{
  "vocab_size": 16384,
  "activation": "tanh_gelu",
  "norm": "layernorm",
  "norm_place": "pre",
  "norm_eps": 1e-06,
  "parallel_block": false,
  "init": "orth",
  "init_std_qkv": 0.0232,
  "schedule": "wsd",
  "final_lr_fraction": 0.05,
  "steps": 9096
}
MLP neurons of a small language model. Each row is named by its layer, matrix (down: output weights) and neuron, and shows model dimensions 96-159. Each number is 50 + 15 x the weight over its row's rms, rounded and kept within 0 to 99.
A block is one neuron, or neurons of one layer that tend to fire together. After each block is what it responds to, as a language model described it from the Wikipedia text at the highest values.

L4.down181:56 97 58 42 43 64 67 72 60 33 61 49 49 46 55 71 68 54 38 46 46 36 40 49 46 42 35 61 78 78 58 54 44 48 53 32 63 51 38 27 64 57 66 68 76 36 58 55 31 38 60 37 59 72 41 54 53 44 88 50 57 37 58 57
Responds to: Office, rank and succession. Words in biographical text about holding, taking or leaving office or rank, e.g. succeeded the throne, assumed the position, Ferdinand I of.

L4.down1943:26 43 53 71 41 46 36 51 63 63 54 09 73 54 80 32 73 59 54 56 36 67 62 15 40 47 67 69 38 56 60 39 61 85 43 32 57 60 58 46 45 68 70 54 76 41 43 49 66 48 70 35 44 26 37 44 75 30 36 88 74 35 25 76
Responds to: Physical materials and substances. Word pieces of material or substance nouns such as gravel, pine, beech, nitrite, tobacco, water, and function words (from, such as, of) just before them.

L7.down216:16 52 60 60 71 48 90 33 55 68 60 38 58 64 62 56 49 44 68 66 35 51 36 39 58 70 49 64 48 55 70 02 65 34 73 32 32 34 25 63 64 54 38 47 58 49 52 73 36 47 45 58 58 57 39 55 36 28 43 43 72 57 49 47
L7.down611:52 25 35 69 46 60 40 28 38 41 57 73 56 59 45 21 39 69 48 50 31 44 54 34 51 31 60 19 43 67 46 26 51 43 27 57 41 51 83 44 53 53 61 42 53 62 34 59 41 34 40 65 28 38 43 41 78 41 37 61 45 27 46 61
L7.down799:29 31 69 46 48 64 50 24 55 74 57 48 56 57 39 63 54 54 50 50 32 51 42 57 44 27 49 34 36 52 57 59 36 54 33 59 28 37 47 52 33 41 55 90 70 35 57 59 47 68 34 52 70 54 38 40 89 28 65 71 64 17 57 38
L7.down1074:36 25 56 45 43 41 17 20 60 29 46 38 33 30 81 33 52 72 57 39 46 68 56 46 47 45 58 65 66 67 67 17 18 88 18 27 57 38 38 52 20 43 64 57 49 27 49 52 42 50 45 51 39 45 64 93 43 63 59 60 61 55 37 65
L7.down1257:27 62 55 63 57 71 58 62 63 56 33 64 31 33 49 49 36 58 73 60 53 81 45 63 73 41 45 70 55 61 59 60 43 37 48 37 47 52 63 49 48 66 48 73 47 31 40 57 65 53 44 35 34 53 51 49 81 52 62 67 53 21 40 63
L7.down1673:43 54 73 54 50 74 47 50 55 35 72 51 52 66 41 40 27 35 52 71 40 48 48 31 52 56 31 74 54 70 68 54 60 44 55 43 54 47 50 67 55 50 55 32 42 52 58 27 62 50 45 42 56 21 29 57 53 62 64 54 58 44 49 50
L7.down1928:47 45 51 53 73 53 53 48 61 66 53 51 60 38 34 51 50 32 46 49 67 38 28 38 49 40 53 62 33 50 39 44 45 61 46 32 32 37 65 50 48 57 38 27 54 61 36 68 63 40 26 52 29 42 41 39 51 66 26 75 61 39 39 60
L7.down2046:52 14 66 50 70 50 62 39 25 38 52 52 42 65 37 33 81 77 49 52 40 60 51 49 50 49 59 68 20 16 49 76 32 35 14 44 60 43 64 51 38 54 32 71 75 71 47 63 35 43 42 46 50 61 15 93 52 41 52 67 73 26 49 62
Responds to: Before technical substance nouns. Word pieces inside chemical, disease or taxon names (polymy-os-itis, hydrox-yl) and words introducing a cause or material (died from, such as).

L5.down225:45 44 39 41 83 49 52 60 51 49 42 41 53 91 50 62 61 40 39 71 59 45 42 32 53 58 76 53 88 64 50 29 28 67 57 47 60 61 44 42 32 43 51 51 71 54 62 21 33 30 64 39 76 55 51 73 51 29 52 43 49 40 50 65
L5.down269:43 45 34 77 47 50 41 38 56 84 48 50 37 57 54 29 49 56 41 57 28 43 39 37 57 33 51 23 29 39 43 35 65 55 44 26 29 58 42 30 80 37 66 60 51 30 33 51 37 37 52 60 30 32 66 69 73 23 45 26 65 19 54 45
L5.down375:51 73 38 17 69 51 35 44 55 53 37 60 60 68 31 55 36 68 68 92 43 66 51 59 75 66 38 43 60 46 64 65 44 65 50 38 62 44 56 52 65 50 48 55 38 64 43 48 58 50 92 50 23 57 63 46 52 46 39 24 76 42 48 37
L5.down384:49 52 25 47 74 40 50 58 55 61 29 65 46 84 72 19 21 75 62 68 50 62 18 48 29 79 63 39 61 37 56 62 66 43 53 17 52 46 46 57 70 71 37 60 42 65 48 29 38 28 53 09 47 69 58 43 40 76 47 43 59 66 54 49
L5.down1352:21 72 70 22 58 56 53 52 40 40 41 73 34 18 53 64 40 70 53 57 52 58 58 59 48 54 43 49 63 63 38 37 51 74 36 37 27 77 48 56 64 56 36 71 39 50 35 37 35 54 43 42 55 56 44 38 27 47 25 66 27 97 59 40
L5.down1816:43 22 66 58 60 79 11 39 34 58 40 60 28 67 77 74 51 71 48 53 79 24 41 44 46 48 67 58 66 28 44 57 32 70 58 50 71 63 66 38 40 33 55 55 50 53 46 52 32 54 83 58 29 46 39 39 72 60 39 50 57 47 41 68
L5.down2483:36 51 26 41 63 34 70 38 45 63 54 50 16 74 40 63 29 46 70 70 37 60 43 47 62 66 55 42 44 78 50 52 58 53 51 47 82 56 56 44 45 16 35 52 31 58 64 58 33 36 56 41 70 71 46 34 50 46 57 34 61 19 35 39
L5.down2500:40 37 48 26 51 53 73 56 38 82 54 55 43 63 39 65 35 71 69 53 53 60 42 53 48 67 41 55 60 56 42 57 48 72 35 38 73 46 26 35 46 29 47 71 35 60 66 24 77 44 63 59 59 59 41 52 53 21 41 47 25 40 63 53
Responds to: Predicate role noun phrases. Starts of role or title nouns describing a person after was, as, became, or appositive commas, e.g. the first, a sales(man), District Attorney.

L5.down180:51 56 58 41 58 31 52 40 73 41 52 47 69 62 56 42 54 52 69 67 21 73 39 77 80 51 37 54 46 59 34 48 57 52 42 52 62 51 70 55 41 46 48 76 19 40 52 63 73 38 89 47 37 41 24 74 51 32 55 74 48 36 51 85
L5.down354:48 48 54 44 43 15 43 22 76 25 53 58 60 80 42 36 67 38 30 37 54 63 50 50 62 59 46 66 54 62 44 37 53 74 26 13 45 60 49 64 48 35 51 63 57 42 64 35 57 44 39 41 33 47 19 64 75 21 70 42 30 53 50 58
L5.down618:25 15 45 37 52 68 34 51 48 55 53 50 60 52 26 09 33 70 32 52 70 56 44 69 44 59 53 65 60 46 31 52 27 50 67 53 41 57 27 30 48 43 48 65 55 53 32 67 34 47 54 52 55 43 75 46 46 31 77 55 54 65 46 26
L5.down1644:53 40 51 75 58 96 32 44 70 64 70 37 69 30 62 29 43 39 68 59 31 51 47 25 58 42 76 70 57 66 44 54 28 62 36 35 48 51 48 42 52 65 28 54 55 78 27 31 62 29 62 29 37 46 40 66 53 54 54 93 71 18 31 63
L5.down1940:16 61 62 30 30 82 40 52 40 29 49 55 58 49 57 37 43 66 52 72 77 69 54 46 49 66 34 43 64 80 57 40 53 33 46 53 78 30 38 57 80 61 81 55 64 41 40 28 45 44 57 39 49 44 71 49 27 34 47 26 78 28 36 73
L5.down2128:47 63 61 58 53 85 73 45 46 67 53 67 59 60 68 67 46 81 56 51 50 42 48 69 53 39 51 64 42 77 22 53 26 42 45 33 58 36 74 18 11 54 27 55 45 51 54 45 67 59 30 46 31 51 68 83 67 37 50 45 40 51 32 60
L5.down2414:27 50 57 40 38 73 41 63 57 60 44 57 67 46 32 30 56 38 43 51 34 79 67 43 58 39 73 59 53 52 41 52 37 24 59 50 51 51 83 58 48 45 49 60 52 39 70 74 73 72 41 42 65 63 65 60 41 61 48 54 60 35 38 22
L5.down2650:50 78 49 35 61 54 57 78 67 48 61 59 54 55 68 35 41 65 57 44 43 68 28 51 71 41 36 54 53 60 47 47 53 17 28 44 50 38 35 41 49 63 52 46 54 17 54 64 48 62 71 48 45 47 35 80 62 68 42 52 59 42 57 66
Responds to: Technical-text mid-phrase tokens. Fires weakly on mid-word pieces and small function words inside scientific or technical phrases, e.g. "_{2}" in CO2, "is" in "nitrite is added", "ot" in "annotated".